python train.py --n_layer=14 --d_model=320 --n_head=8 --n_kv_head=8 --head_dim=64 --d_mlp=1280 --vocab_size=8192 --activation="tanh_gelu" --norm="layernorm" --norm_place="pre" --norm_eps=1e-05 --positions="rope" --rope_base=10000.0 --rope_fraction=0.5 --qk_norm=true --attn_scale=0.125 --bias="none" --tie_embeddings=false --parallel_block=true --init="normal" --init_std_qkv=0.0412 --init_std_o=0.0326 --init_std_up=0.0412 --init_std_down=0.0 --optimizer="muon_variant" --lr=0.00783 --lr_mult_qkv=0.5 --lr_mult_up=1.08 --lr_mult_down=1.5 --beta1=0.95 --lr_head=0.00469 --warmup_steps=25 --schedule="wsd" --decay_fraction=0.601 --decay_shape="linear" --final_lr_fraction=0.0 --batch_tokens=[16384, 32768, 49152] --seq_len=512 --doc_mask=true --train_tokens=398800000 --steps=13616 --dataset="wikipedia_en"
MLP neurons of a small language model. Each row is named by its layer, matrix (up: input weights; down: output weights) and neuron, and shows model dimensions 192-319. Each number is 500 + 50 x the weight over its row's rms, rounded and kept within 0 to 999. Numbers have three digits each.
After each neuron's rows, "fires on" lists the tokens most often at its 100 highest values on Wikipedia text that the model never trained on.

L4.up502:484429515421578469491431540556442488441508447514475454524471489457430440460492528505534539426537562534503504470516496497459573494394531455463479486459442463466511530452465581499458563485540499479398503520467579487408514434460475486457488498534409507507506474510515433544454622456462527528493530485426493493469505471515567540544408589503438471536374402558458460586447560540437534514398
L4.down502:454485537512415466536497467485528444518479457531469510521529452529581509513507999489534425566449508543524436532532540545475507528503524478509502516509546515532458495517493409447507481441506446457505460516488503508516539590516506434556417438498507545514491473556507559475530536465458518525426452484527547479431468470550516478546485474476517486535506456554489507472517448523491537494402
fires on: "\n", " numerous", " a", " historical", " NFL", " private"

L4.up656:600437470475575510487504529482485527579482557549559604540546459477409497571506519584437502439520560454464492536457445458515471597508481559452472558479541499490428466392501545498545502440475475484465533516527464551537463447476466491547501500427494551566455581503442534433523488435615583469434448446392510520554457512547466633506521524409542484506475463519468470531535566512458500496484
L4.down656:445544556561513454540458469492518581425436496471539465531503462511583411491491430469598488484543516499492519550406570521472447477444582499531525462538496456606540445466484607516406564582507576417475568493573421552591516384463505504487480552486496404511488531450504515492493547494479512429394487518514462592528546549472561488498472489513498466459542583533512547549433493521592511439466
fires on: "s", "in", "ing", " for", "en"

L9.up321:475436467481580449475492533545501567503476409580568445554457441564506563593484558513524441439517489534562474395507561467489492650458494497403427449563560432521458434551535508513514549520462481579630517544527393459554503539461498515489509540491439536502434592436481475513446472470485483434482483611526526527474526459564608552457596473496548465466584529537499481489473439554453533448579
L9.down321:576523479516471471515538429476475465488590595382458562517449467506506392507449468561446498556550465496511448517517531371537491508536475499579578501517490545522529511573489569575430454444531505477513563437446462477521454546528388589525492574596479463562436490636537492530506448444440431509542483518534554530570524488412484505503473440387471568478576516452521523501487497418505538473445
fires on: "s", " of", "ing", "ed", " that", "e"

L11.up485:549512438408483478482492482484441418447449501439476491578404471553442453499462553507395513508521489541517499423359571434480462508547537512550465498488443486529463423504586525515411529543521510486482502500541554522431472457471448499480473626446413469428558552463492557621514486449559563512485499546542579442489510484571499483515477536468578460462443599471494488540507489522477495417437
L11.down485:477514528460567398496521474529457431558510491457478424531601541546469500505465544569530550547564535422484577473569432518568506445584567516465497497486582449466535473475514471504517444498542450535470459508561561534514525481500461430531535437463504451504492567468470512446584524515514404516521452440589544498370544431507511457403468527499543560485413448383446486519425510550423495473404
fires on: " a", " one", " A", ","

L9.up420:479513386487600478504519554555479589461460476398489570499480400554458528481613492482440455527523603527444468404489523531492480573421404502506532505498430563435541535561504605460510447536428521517493561446584455550514541538453478579564523583511491496595510514460545425461534561469553501479600539391507600488537512470543540499556526474528476453475523514471476464527478465506559517464577
L9.down420:478525502556475497579483410429521466548579539547525552460461591464518531493435422508514477566508442569527493564575404526542559366541476525611525515430535460478428437531528430542559522530437509517436520502442570551541547503513585555529471469448550475536472506559488510493340451533520503503555509516517485541406498428520430390527504507479422559499549505513533505497427483495413499423390
fires on: " it", " he", " them", " him"

L10.up275:460546497389416444559424526483514580560545396427595485542482532505471511471567539503496479508554405486550472460502473491615502503501533622566527437508541516497475467427474478513562520512456410475482524523566557508477515501480443483450551535552502530424485548425535500495474536522495542536607522472414591453645536506584534431524459465389419567530546498524548485565490466481508478530478
L10.down275:530525518407435571489447483499442476518567389506530407615572502496468574504509586472374514530513484511499534420519505492563585567570547522587579518502447500545569495480395562441456509534518448419541463481550460500450533436526393432401478483460517547490538499409492503462485451622459608492482475496459498501580505506512489457528468467504436549488501475618481512561444530606500581556524
fires on: "2", "°", " of", " while", " for", " began"

L3.up207:506460477573581458441539467533454544454508522515522525461447456555460415489503480456585455443571531464508407574502413492513485519597512415530488490509600459574412414502382461463545501499529479526433582548490572490499507492485421520515500456571455527495458476545510578534482448461505473493480534465456530526588495571592446359487513527463478550451448501513432616589548480493462438496501
L3.down207:488448584516437515502528592518597547446492482480440549445504531472589472548443626599440533526518423537515455399452540543460620557449524495506511430555481481519439515546501494485526465491503409482415547414517499482553515511519436546551438514439509582595462459579475541424484491516485431515501545431504516500543544484488576452534467466419400439485538521492491496574566443484534517601461
fires on: " to", "\n", " about", " in", " for", "ing"

L9.up379:521556492550491532481506503484519492472488546425712525631466536457485457503549447513394515435594531506614487474566442406459548563584518523558465489561501590517473487561491476615538463467546612524592470520423458517531539400485511570463543589583543480523556585503511547525484463526566535521559532415498488492558536514516552463446536458500485593402520530534512493518455462510467628509578
L9.down379:494361502479542468488467554516473605476538532469426508489497551560538490552495663539431504543465462554476462472624419574566472456432533490582531464521521420417492520588546525423456545547459404465470525477614477473467507577589528491601435478431582483512501466481619492490537544500537547521489491482501479458547437470519546478578557498451475403546466483420502569510528558547523502517409
fires on: ",", " and", "en", "ing", "s", " to"

L10.up197:428509380437518438419530509518484510506454499475530453688413514565507429411580444544458481526403450500522444516491410485565472554570454562509441526496477484489532499539506459513509507523471529406514467434515491540433556470547416525476432460456391431500470479367438560442414564502499456454537494454449523465611557522564454517407494400594455495435423400501457533492518441382512538547608
L10.down197:540446525548593469527455471566516508509612526557564439584565559486472547588472617497325500482452529475507520540476542566515437462511474419576471539448506502441470554509467569499490543533476519491563536498524537470476499463525534531437531502510530457433500393460522467509450509439410525462435503407447499565452393567511497493516454465467531509511553535448466468460463562506479507484446
fires on: " to", " (", " as", ",", " of", " Since"

L10.up160:450439476530544520393519509532467600429443490568577517588470487517416501538485556514551500464594431495562485412538530468470541454558435481469465414408563491623546517531448321457495446463495491553530551550511418499483467420506492530504468477504459520601464502513527529450472475451472497537435422538460421541500546584578470395488542399500497435504532538455538422414441478582475511391522
L10.down160:489540485430394413489492530436548488431539425560484469444611523515522580520365620475447533586503476508484440529473492398548546516514589521603497518498370499469468453522469467541536486489478472473512449541559544389437513595495443546598452554614496462491551506454495512470512441513469492487497570404578564528532459447473521495587504543496498510508601415524467510573439570421462617487602
fires on: " to", " de", " of", " from", " for"

L3.up839:522536532469571504392477588375431554487541444516478568500492481540568431465520573487603516514545473519422480555446429428497571522599497488437521495470549582512541557454469604436533455556514539496548499484413420583452515480519470454417481473539402344477564477503571536501484487512531484547567449449486553464478496426405479487544505496563479486536481481499595520509449464537510476535515
L3.down839:479469566536579473563455570452518512495585468443489461496562489462518468521571620476549481407537468532512560503461503428567472461471516449432470495558499537543515567472534516597544520478572569507379575444490518431551553521500473431447504515503538421450406507621502479464425515485530422545462505533470504512580559573453567475472486517560529502543514565471451570581436467553573493469572
fires on: "==", " ==", " |", "\n", "oc"

L3.up185:511556408472481530545518473463544486497595574467434583523564528546399412575523564481549308516420444504416406439475462529461462427513462591536419472422496485467466520530476592572619526428531551588494553404481530462603519459543508493508539509540525428524535518481466503424574524567427423503485478499506422560561507552519476476534527491418512476521528387432531478468522567445515471440520
L3.down185:510467532529496532609583487509520457486490551416465539485579566447466420523410499427637450450509474544467531431493427511557477496440538533571520434522381444497570505395460576485421512493580494509447472367512449485442548502489526492480481509520467561580458468588496422405451597525504512448482572480586483452544558532481433498465566429488547499519511495543498482461478492451501463463558
fires on: "n", "e", "ate", "é"

L3.up188:492527517525574476498467397557465550457415529547415533506550478479589452589598491451517472496548470542445440537579489516501561467475462584537593553478516523582482493450555498619517532581517447460398556472470460430520580540422618522465435436434544500487613497511484419493464401495559626507544521444536544590507425387437473491556496474488433509569499504582548541483537508415500494463515
L3.down188:500491485543473492548520471519510500497504507461566419518512417493506536513569737452568565480647476496526463574531517518532537542536476568505457597451495527562481544516560472579632389556475500521415574465513547467497553522516592543407476416455536465400474522405397503507480516527578580505504521429496544495419555518478428525506486463471448492575527504443507563481486455396469451456614
fires on: "\n", " pro", " Pro", " Al"

L4.up372:531476520576599474512459463546384504421450486463531410487460495499494497498542582457449609461502543526423584532539466445523433521539485513528535588426553515528587414475501503469429410576462498534539605469472452413455532545559542519476487440550464480412451535477507414537546431514550501621458513385414441485549492516551515487540475472522555563528406421468588493459493590422515540516502
L4.down372:516503471498501419447526531510504517359552455480504443516489463443466548477552511421461502453513549594517540485573558563397539509569547495548526483492541615502461598542548400467435410464486540451530599506425534411434585510546551505487502470527482479540514505422452500545534485479568558618455495469499525485502571540551453547500470475534457478490439437482429487500544495522580556513450
fires on: " New", " United", " Old"

L2.up84:439556485481403431472545521522475475422418491461532522473417544441523518486537534522535569436416551494466593485475491539507529467629577460470510441529436524487441548417547507397429606620503537448513415475542508586434524514478491582547437460515563506499606626467490560514511528437485483543498555566590596558420462554540455541547539473447528466474502472528458466532440500471484526496462
L2.down84:477512489524560509502502427493571523586516444483428488498477527468468493566465375498430417449538363464438513516444371492574464590388562516483479489603432477404428540532477589518407466391453521501499566470489523492503456520579441538519520562495442552512559541488526466511551557513485455503453415450466543528563563518507490448577548505508440471506558500445481490419447529516449524513621
fires on: "==", "\n", " =", "=", ":", "→"

L10.up482:518504431541551452484449458505545553535467509558427477618467547554416524474397576515478493452507457520511446443506463490534508488460499525374539565486452501412512445559415392463371432462457564555497500547544403479464490460449515421390451459421423581449483469574411490574372432472493514404561457499478538562480516501418518557461600516589514491512446460464530435521528520471556508557550
L10.down482:430451522561557399521493474512450487474435515481528570520424459503477517454425518541499547473557547435538425511458455458477505537540479539489494483493428452509612565550419426502491395498521547479451579413582479500500512480556510480536443500526529568447469583523546498470498439515511499481469393541531468422506519483480451441483520485444506441530446534575619576521583473426501596498554
fires on: " of", " to", " on", "s"

L10.up143:506429486566497459464593663385466509413515425639576459509511397543462469519464528510484504533532466530440611516476556501462440443423485531446442546527428586489527534481529556482543494566455539463552551565489428494472598554533431592474498478504512491476572458551398518452543521501549516534551479432526484497467438530495504530535509536522568553516449399484555432445406464404452572449575
L10.down143:545517527465573417520581591479566484558501446463509542528421461429496454534585587481431536472512522579541565533521461436594405509565549507472483490548575479575466556414466582520463506509465553412465475582419485530498507514560472462477459506529477503388439496552494545488574616540537503553426418425474525470464449488494417494524480523532485495477470487542439419489499540447535477572550
fires on: " in", " New", "'", " for", " over"

L2.up290:509493464472505541564478432499541572596456499488496534468553415470439507530525453501497509472535348521381475441596407442478453380554536573523600361452431507520419518476552504514458545553482476509411577413464493427425639562402498562536517487466500492445570465520465344506448496437444509462544523482539522537474433560452472500506491535481487400494478538542478512479543400491439485443522
L2.down290:518468468507560500548513534462520596546455462529502564516461449512516461465547576537505578483598440496439515434547493496518443433561541528524539510495468504460524542483466486531516563524415485572460534463520442516458581572579599583492423452426489442410565511496472429500506439480492580471530521498564512559389477526405456531411473563385451442546549551462558546487630435477467440469463
fires on: "\n"

L4.up350:431480538544505510506525516553473428441549546521550517414554428538504451486497597553541440474423545544561496385557475519619561459430484470547481504470517578440468468485456500499595408461535493510517520411536474583459471544624459506377533491473566557503483530459445463405572515508446509422517454509468600498535535525506463407524477553501463637521487535553519408489415482437461502375487
L4.down350:637477589525487372503417472506562400508494392527490403455441413525459547521408537488466438512498513484524477549545503484447423398598458508405565525449497500460462561470526500474511546544416445490508453442551545467371496447562620497586548498508515578563518460529481506522468463473529447479520493558511528518437525478539462503432474418617542420479526430495590505443553538481490505530567
fires on: "S", " of", "s", "D", "G", " by"

L11.up723:538485442514549544552528470572547516448503394508532436478464448555560535426386649530496503502486447510463479477461431379514546497527444441511507506482480443501465520483424457577570480435466546558518495559523571471495466463572472522540506556417472486419371512395469491474539522489489441439497544467563573422530509492518469508499559442578534430558527409450495436447504556460508475505504
L11.down723:589496527473486486550603470455497478527460456488533506437571491483548552522467347541485485513412537562543407529515500482506448546412505381498479547465537472576455560568442462410495589581508592511375434467503491466577520491503570558478558456488503533451543544511419535443464499551547474554547479537443507543541529463475515460545485596440550438528527468510502589492570508521433506485509
fires on: " ", "s", "-"

L2.up91:509488547446492427384479484494449456476488469509584581487541574476521450542444560537587547517520475427529457503468517525449569518511505500556412505489519551567620582448477501477522528503485511599486534430504483470547437598516509493522513478433446512500550535539425548501503447439488626372536481519477500457490528406399470466479509442539539494425427544581431546443416484469406562509590
L2.down91:483406554492530495485591433518429482486531504539471516493490485515448385486535318560566531453527513531584562494519483471525493502541523456410465437538496473438538499490563479565525534442512433569535498459503485509446475546456557415605519429481460492440473564502519532427551457466464449577519573567491515523546546460474489412512432454482462426542568551563452563502545534337476567466526
fires on: "1", "5", "3", "2", "\n", "8"

L11.up924:454479556508531510457504596486489530450514465459467423497539433459521525581497537526515551449498506551490437466427484574452490539473471524599553506558521462577509572429447590477573519565493484579419542510415507520374527549459409490532461544511465520418525562577476533589470557433495480495522416523577562437608533537583469554558474484536475514462504589476499573556490405455440557496433
L11.down924:569539506528581419562501568512465401561535508446524428493527506476466442498525565487452490558525512466536494345476561653547495474512500477464460485431563560469507474454407461388557520454487458506560547514477398471518490515427614475505520533599427477539465512496532553511406465523490474453444414526496435477457402476530486435534543487532518596457495439534460469342540477465484616469467
fires on: ",", " as", "),", " and", " of"

L2.up529:517493512536515490500487511508551551512477590576516555443464578485445478487524544392448488520519490502438519473418467431381495442472509543588505550476455461441381474503377448599533578418451447451463446535491486493406480508409519518531518487507468540599501541551566466480502549463451512471648467454561489449355560553534606466561471463547472458571468453503479469557531430518438492579566
L2.down529:483540497454471498374540505490485529448533561524521512456504587487521472467520742380490530491563418452536584581479496489540509546526455518648481581496434569494425491442437452570517452410554436518484499554553468537446515605534530629505478462434443489501481487591494449507578466489475410489505512549555436539377538539468558558563496473466493527523422529545461447530544514498461542544516
fires on: "\n", "gg"

L10.up467:514567502429537559489401516521479532464467476447522475577516517446558411518495550461486476549497539410544516559430357528474416375501519593545450465550459441426491446468445436500395529501426475570460517491403472481390472514510599569529552487561469486528438465481550571442490513619519622537533553445565467549504557527527533575536446489574443463536484574457583467493415521534368406548484
L10.down467:490515417478507445426459485490482525431584473427565562387465550499570469568518473554537480527458375520495526538502419496496488525474521486523437544428521439538471469512521488550475451434514426519476536540502391457537505480492545493536497590446547445544420561489463475458468532502548521437555539575524536490582464428452475522524601483487424434492520547485511539503460599532442497461461
fires on: " (", ".", " \"", " up", "-", ":"

L11.up1206:495440487471554509490480550563374504481496395456496431571407496557538433499457591527444525514557494482527469453501568543503448467470423490549514518418542519466539459418508599518485527505576536495543613578515443501465528570569394502502503571471487535419469493536527514518454498416454408532506488547461492529497541556552423488487487578454432544468436528450407482501462535462488553528393
L11.down1206:527494439552507427515494487472518477549463470478523510548550440512502328548586704454483467525532509463464464524538484642422500477462551512514462519530479430533546391569443485494455486451611423537475436470408490544477514472585432468505476402513482510469506468464571534515499459483481549447580479496487540465515497481473540464462486546493539486555477459493467506419552522461448492531515
fires on: ",", " a", " and", "ed", " then"

L3.up476:465566569486566480507468439425445544511493561488417493525463411492439505531460557415497526474558386476463497483556500466538499451456459587502478561537510471492490535510495483583412544533539470558400602478526479501491612524405484561593482556481534453474525453465530391601468432474608500457558480519517529577457407477443512494460494501516441537482570451467475484488442484480484490447536
L3.down476:503539472503505499525424466436473503528553470470515505412457448458495492475475759490493576478594576551444453534574526500492490488581485537458594540537508502508515430470575440590553457483510442636428457517491448494471602505478507516521436533460509473376463492509480466545505513449492539544535546512535459498479532460458526518528437495485561518469510467494551479458598489557505411478567
fires on: "\n"

L9.up1093:475513565460477560483512443514516381439516462569496511467434500526593427487605521542508520436510548514427549510485525510546405558436415461515594447461444506478531437525417568527537448550468515496389328420534522508542546525524508441559484488515592553549467448416440450422518473568522506443507513450485532562509430549414529512592512454437427498564501473547506486444480415464480537408498
L9.down1093:441539542573459499507468472532471526515520479417503371614512479424476530507546510570541580489493446431578528527498413457570551503525524521478483490512399537525501592540515543448512548414505491524414562593497546515544481551476428556424511453489485439448544492483569526535498434516517531398422522459419508534544614502470537483525531501452470449573560488552450410526482538531572462512465
fires on: "0", "1", "2", "7", "3", "4"

L11.up218:660437514515454552594595544515492509507561453507585584493398499451485437482392547509504433463404456569534454406424496469508529502589517538440541518464477602471437443433472455570480466575473560556507578527511518594488472529541516509524489488373380509551547525416444496542556510432493461497473451462501433495583497516560507452508512434541534447551475512490474518545378418435404452408543
L11.down218:553492523540480505439526450484600485524527410474604521463569489471500490485373490513471501455412514491577528489459598501431474487562499419421523549463457479552530526440565566523462452517531609372496553493493522404506498407519528496483476470413499492467450516477543521552506428504490471540519492404485464480517407386577471429494524434589520441535536504436558470585456438458524401463527
fires on: "s", " ", "S", " S", "F"

L11.up811:494456539532427553585483438422444434482445436518464480427501525521557516466561443434499601515509508463551505390430441454451392529459536464475457521551484492471534436479510475525515489534501467418462447570433433580509474506483492494542459423609489450518469537435576485462520512515386539503480520451471425523470458508564566503419568573500455508575522551511427588483517468492387428484557
L11.down811:569509397569500521556542551492396510538539391576525474570489476498447518471524432497508486526498454433518569522509468436481529450528475576504450508542443492539459523527469532538510630438478356536542545485446442517608549564522459589453526515494531410555518524516514440589521680477475485513501503446515493521601534498499497487458471570391478448509538463492551445599559449575439468421427
fires on: "1", "2", " de", " (", "0"

L3.up844:450494450517587465580511538370459463519524491553544482623476521512474541642486564430531463524477508432495435562533566461510494453497465429468399470475562482503531583455469456544409562558523492617524483513484576528469554491551483515568530518543545575482453459580507577544556517431492433381452588482489479425536506559591409493468477569438436494482492512445484572446442512478494579510535
L3.down844:523437416453444530577531426494532419422469545482473470470521482552478369393615708418484485497504531497417592493502463489417556396486549532517444567485505493539465507499505551441563515485479560411488480494531470485514504479502489597455469605456484519500478536518511402503402529505501478447475507463500510532453507515490470541496495491464477491547652565507468429487500538537580510517666
fires on: "ing", " with", "ed", " to", ":", ","

L10.up518:480412517483416485606585509459558520538554566482527602643488449463461421517544475466508521482466495555520495444500480539535527476403564527501535520468500483588443518359458494505510522545407478515553492572562508448452501474571495558505610438520476381471488540552470499587510568574479495436523511412489429487577426543503429485566531497606520413595511511505475426510491455466460479449472
L10.down518:514478506448550463466461489530493475505578402513529450542486390555597545516473402500495475478477481579527401449609488456465492530411529435486409549504563548530463540370515594457473492522463532468444479557510548489527511511496457474489557435463496419504562568457471565501416449447556479453527466473584524493604586510481457472497478496601454470531515519506471425576534513429598528409516
fires on: "S", "s", "D", "st", " has"

L4.up286:520574529545459469518525506427503542558499502499561486564489574573457434496568559580596376509521462513517611395427468395458546450520538462505563506549490463526443498425525465499489503553572481476480464497458515555517413529510469468511526508507496375537468440518478534585517620514522441477462553512492566494470421408421494501533473524583545412556472569487591582478478418476464537523516
L4.down286:484514532567556584535440454529485501615499476450508484480556501518462475613543621469559519573581517493493497419509552474475579515622508479494576462485484508484504536493458438551505506529509556539476578365537535500508457492527515392465500454433436474526496509488478438488491450619539521469494633442431550511424453515524476487474538495442530453498546524558374484512489504512499498477464
fires on: "==", " ==", " and", "leg"

L9.up66:434475485495487467515578538466580497581430569473536455556556521463463508532501634514426427462436472424478493468471455503523574517504410561477495501503530505501572611469498479560534500528538551515541534529442556472432463449495543454598446577554494488475477519454575541589400481520426493416469442414536566507521532579559473465493545496506552525524371508510465531450478480489496605557498
L9.down66:547526485462456517532546543512384426448397512475556413526561416523560486505507571590459521589515511495409365390522498571570533457561442519541527594496470496575505500553576583534541519513494477370472528517584400465452451512457516532527477468466517502520523506543541490533585578514508481467520453402414497505472409518505569492499424585498490488396495571513443474517499522526444528554476
fires on: " to", " from", " of", " called", ",", " attended"

L2.up1241:542454515477503511537485527540419565489476471464433583497505495431528471528492540505445499518523518482399528519516501475393474458546403524601540466473474416399433519475540469503493538480544434607444509482484509437413518580411589451489529536392483477456459451510519403515464470475502589462555466471596530502423434451524544456544475544494416416560428445482449433550531491485392514486498
L2.down1241:503574559423517559424559586477511523492530533466471470508514560463388500486552853528544565448571465444460543519482449507542489558465431477494485489566467541457492477507521540514497475514529479615505555465479506411440461484545533505515466490475557525436464483487504505511399481532529511481539533462610567496427498408497528476567513517435499445521474513452452461442582430460447477412512
fires on: "\n", "em"

L3.up276:513479505551577445379527579468390417461539429421487487492460555431456396486565605487418489451515471492523555530500528590495439379555480477450557477574381534506528438426448486461429490495470450590475505482571504432561503570498464484592529475569620479468512529481388494505487490469492517446515476471501492496623428459424519575455427521456513498540484523455446473494451472481454577498551
L3.down276:453523542521583498510499456436402479541465460506588533501486512574480402467488454458456464449574439482454493563524490491538458512532478500590516500554452581395432479520531520543471543521538480536567466421468507480514529439434579525587493485585463556485504479534397425513546532455457500526424527522514519435541508526476549452469531560440474458540507531518474455504432581503561463554481
fires on: "-", "5", "+", " born", "2"

L4.up429:483461546534471538505509433603536586475500483442582480462482450541537498445483527393483424492490473520500566515505585380525507459524495522551502420527480535543479468515501517583437511547582505422507409560467456486504420551483520512450375491557494489495505549474488475445472454398345394524439528396470491538466455524587522482506540557511496401524520514454482456593467467492463543527496
L4.down429:507427477556492402516570587501460433505474477516532435505569481530454512429469388509471460498514535408459504500508548525604524439477508574521550448506584540542469560446482601455490459434548480454607462537517330428515553475504545526493461430567556485529470561542494445495539425621508667508522474473527498543506492449443570525471560492552459505475468467486469466519431454364531526439467
fires on: "s", "t", " hold", "–", "ud"

L9.up475:477478520479479495553504532517409457475423503444463497494431537496531441530402507442533544544446394446462542473411346532560440409459458550472447538448620525545523496428497597511473496516478515520524529497513572404407476510541568529558490402567400597461479417431515514467464509466450604443544521495559492509593551485444475537529491393540543490523513539526470541498391526582414469544522
L9.down475:469590526518428509454533416530437441415568537510518523483525431529509515549427543540487510523476522512417547515529411573485514499474529593500422462545453566521517500490536539475523489464516382531532398485473493474534419585541408560559518553569568512540478448473578502597485448531518540484507447414497451471474462495517470437452548458550445441507514490494390526428476598518390412502560
fires on: "–", " (", " anti", "-", "s", " Inter"

L4.up738:520497531501476518523621461481508530390501577547512510412416476438452474463460525407478479481513377449542529472585539517530458561444571535426551535461426498498403534585492598516535475448467464536494500601476462535453454463496469548415448456509488552480550501523435469493419501543448453458481521404515521531473522546573449576421498499430534534491521595525493552427539424491520464431500
L4.down738:509478575473470392531473518510516560519535509587491488464572538540520568505469471610448483577430370383438501527509602446515507416557512494504501443508484310462497551421561556507494494494495506485510535536474506458508529442574510528570462506529457453453512547537475434489483446440528571501475428450588554513500544499487554485539479469465396419485456418466497454481464518480482470579533
fires on: "s", " to", "d", "8", "sum", "ud"

L4.up336:491491477412533479499488455552549498550482499470549448465534515526421540508451515458465475463437510506518469447501510582448514506513555540551463453453517503452434519596479554581619526390564416517445563491549476390490495535483385494409511459505453517525529496444456513560523378463513459517433484525462506501563519580428412488451565552419535491536463468450542518418538515577498411509478
L4.down336:451503473396493480537476546471524491453440482502410474503568543511541491500491609601459472519505523493535538471473517471382433474446417565482538551512585506461614478407489453463490540521477542580496475425475508532498506468530403577410540453482548532512612523480477463508537407445462519558591486461522511552486633621456538392473542518452486484419513462465404498553510518542467385489519
fires on: "é", "d", "on", "r", "e", "dr"

L4.up604:518576469507457514480369535572481473437531460411502493495428461560464532449504530443544457418475430540507462506546471524508427525484468378543525474525482524509473438412437524459547473391481477475478488502607450563522390588497461521476542524479449554501515491516498521469494383532412472486472458535516570568459540426459488502498384518498446463470431554485421511561507487463476496342568
L4.down604:538519420408481526451433625486523471443559399499510462542507497462520533484529744505554539524530477541503440539509512492487515505496441503567534482575467544512463476546552465486501511459518458486377565510417417516493507561478463549570421515539511529649514560494499557491552503535465503435439528482507520510496422549593406443547455489379498530504460519501509499498450482447417553558563
fires on: " to", " of", " in", ":", " on", " helped"

L11.up191:461550506566427533570532469407522375479449507549585516533500547524509472474566564439423494491520508498530446398488428514607457539541439453535437466442511530478532516450484468545553446471487584485606454458561415503440555554562469583580534556534445558514471523550402607536362516511576503473549547486601514527548465494509564462463562492530512553532413487474467501501526456540560555482575
L11.down191:517429533460539507530424444465476571439536479372471446539537563542497556546462612468422423517575570470578453518523512541566506477526325410625498556500555460375497530576523488493489576582509504576360559462429457445509445493531579442477429517528450568458432444531526508503500595468432466586473504496427491505473538513507482493499523502494479467478523518494431515517515611512471500537506
fires on: ",", " to", " in", " of"

L3.up447:491593503528438460443487518552465531484470512381550557507475517426496497573481452565464455504530490549478468457513460533522519610495433502489506535527476590523525513482491510491496442544545605447535552507520529460479542565466470642516421581374594451487594515546506460570476472501560501480417499419479556575557413568454483513528456556417446504474484523531477488525494476516531469576448
L3.down447:454436439439508529573483450446468453551516516485561560443518495472453525478535597419476488471436470556486641506467437579483451529502518611464501571576483487434591414456492497521428518501379568498458560464503496484461494428477429549489561506517489477522544443439464593582520497522473522510624546468525541446529567572547568433555534442565486500542472486507474499463496604494519593438552
fires on: "\n", " +", " =", "in", " about", "ine"

L9.up548:479624514518528445529491533449527460443508437498574517589484517490487458506516485546529426462517422533496493594495459481502559574437547504513486513565581509548579507420489466537493449595519455455558499493521525503563525545462500501547483510464582533401500512406475505557551575441468531469487486450560519508519513541482434586485489557496526521557526502462493380418494519409539480442491
L9.down548:533437495536498588511541428481498527571462487524560524545589609480385473533481547550485598519582462475467479500489479507526599563492454478521544573548534532526473426505491591502470489525540514501565468515593465525469468437553459505417560407518440572436546483540466426635532534469473442426564523422438662508548436499554523469547436506459396578464425519531481495496413440531550440441519
fires on: "\n", " only", " =", "st", "1", "ke"

L10.up374:415512523521359450534448541397470529471473580459493605538461566518419459580520572531472497471528475461449573431558608485537451470576522570585499496528454497487528545557479550411496446479442478481573523515437538552471502469511409467534498508440482464484463481522495637439547520512558517452563438558392524531542544479566511432520611532470469483409523486462544487493470523433567505544528
L10.down374:477448556497488378468443530557490508541492516403542614556472436505487578537519537436464570516674564452497520575510490513532458595593482431501518452546557514502459518477449533552498491587534457444503412519453434538416457501540465505438570502563531512520526508459519556470441513568487548500424463528486536464435531467457482445574497472516466503479603506483563576536418503513394520479391
fires on: " that", " for", " ", "4", " after", "2"

L9.up9:542559464448563468537503513458408501472540472496474477413479550520466554469490526484565521553460422431431424576400355516476480540526405505480511526478516488534457506482461551426402434598489524523509511421447552437499399578567538458586558515513431528477566436480473493543565456470361627502492519467529529583601526503531480495502470488504441439474584501445501481470542498543459449504501
L9.down9:561495425438513483579534486483443495496457544613564507444458469497557482512447454505406495522463448489557502632501376549605479515581477482531411466440562511543406563515547562495488481427522462502446470472464476526423483552513557507546487474457513494491494413434526518462542531459464490544506546477541557572556577431447472505544454342532375460479572487502500518473538489507460438541482
fires on: " (", "-", "–", " ", " \"", " ["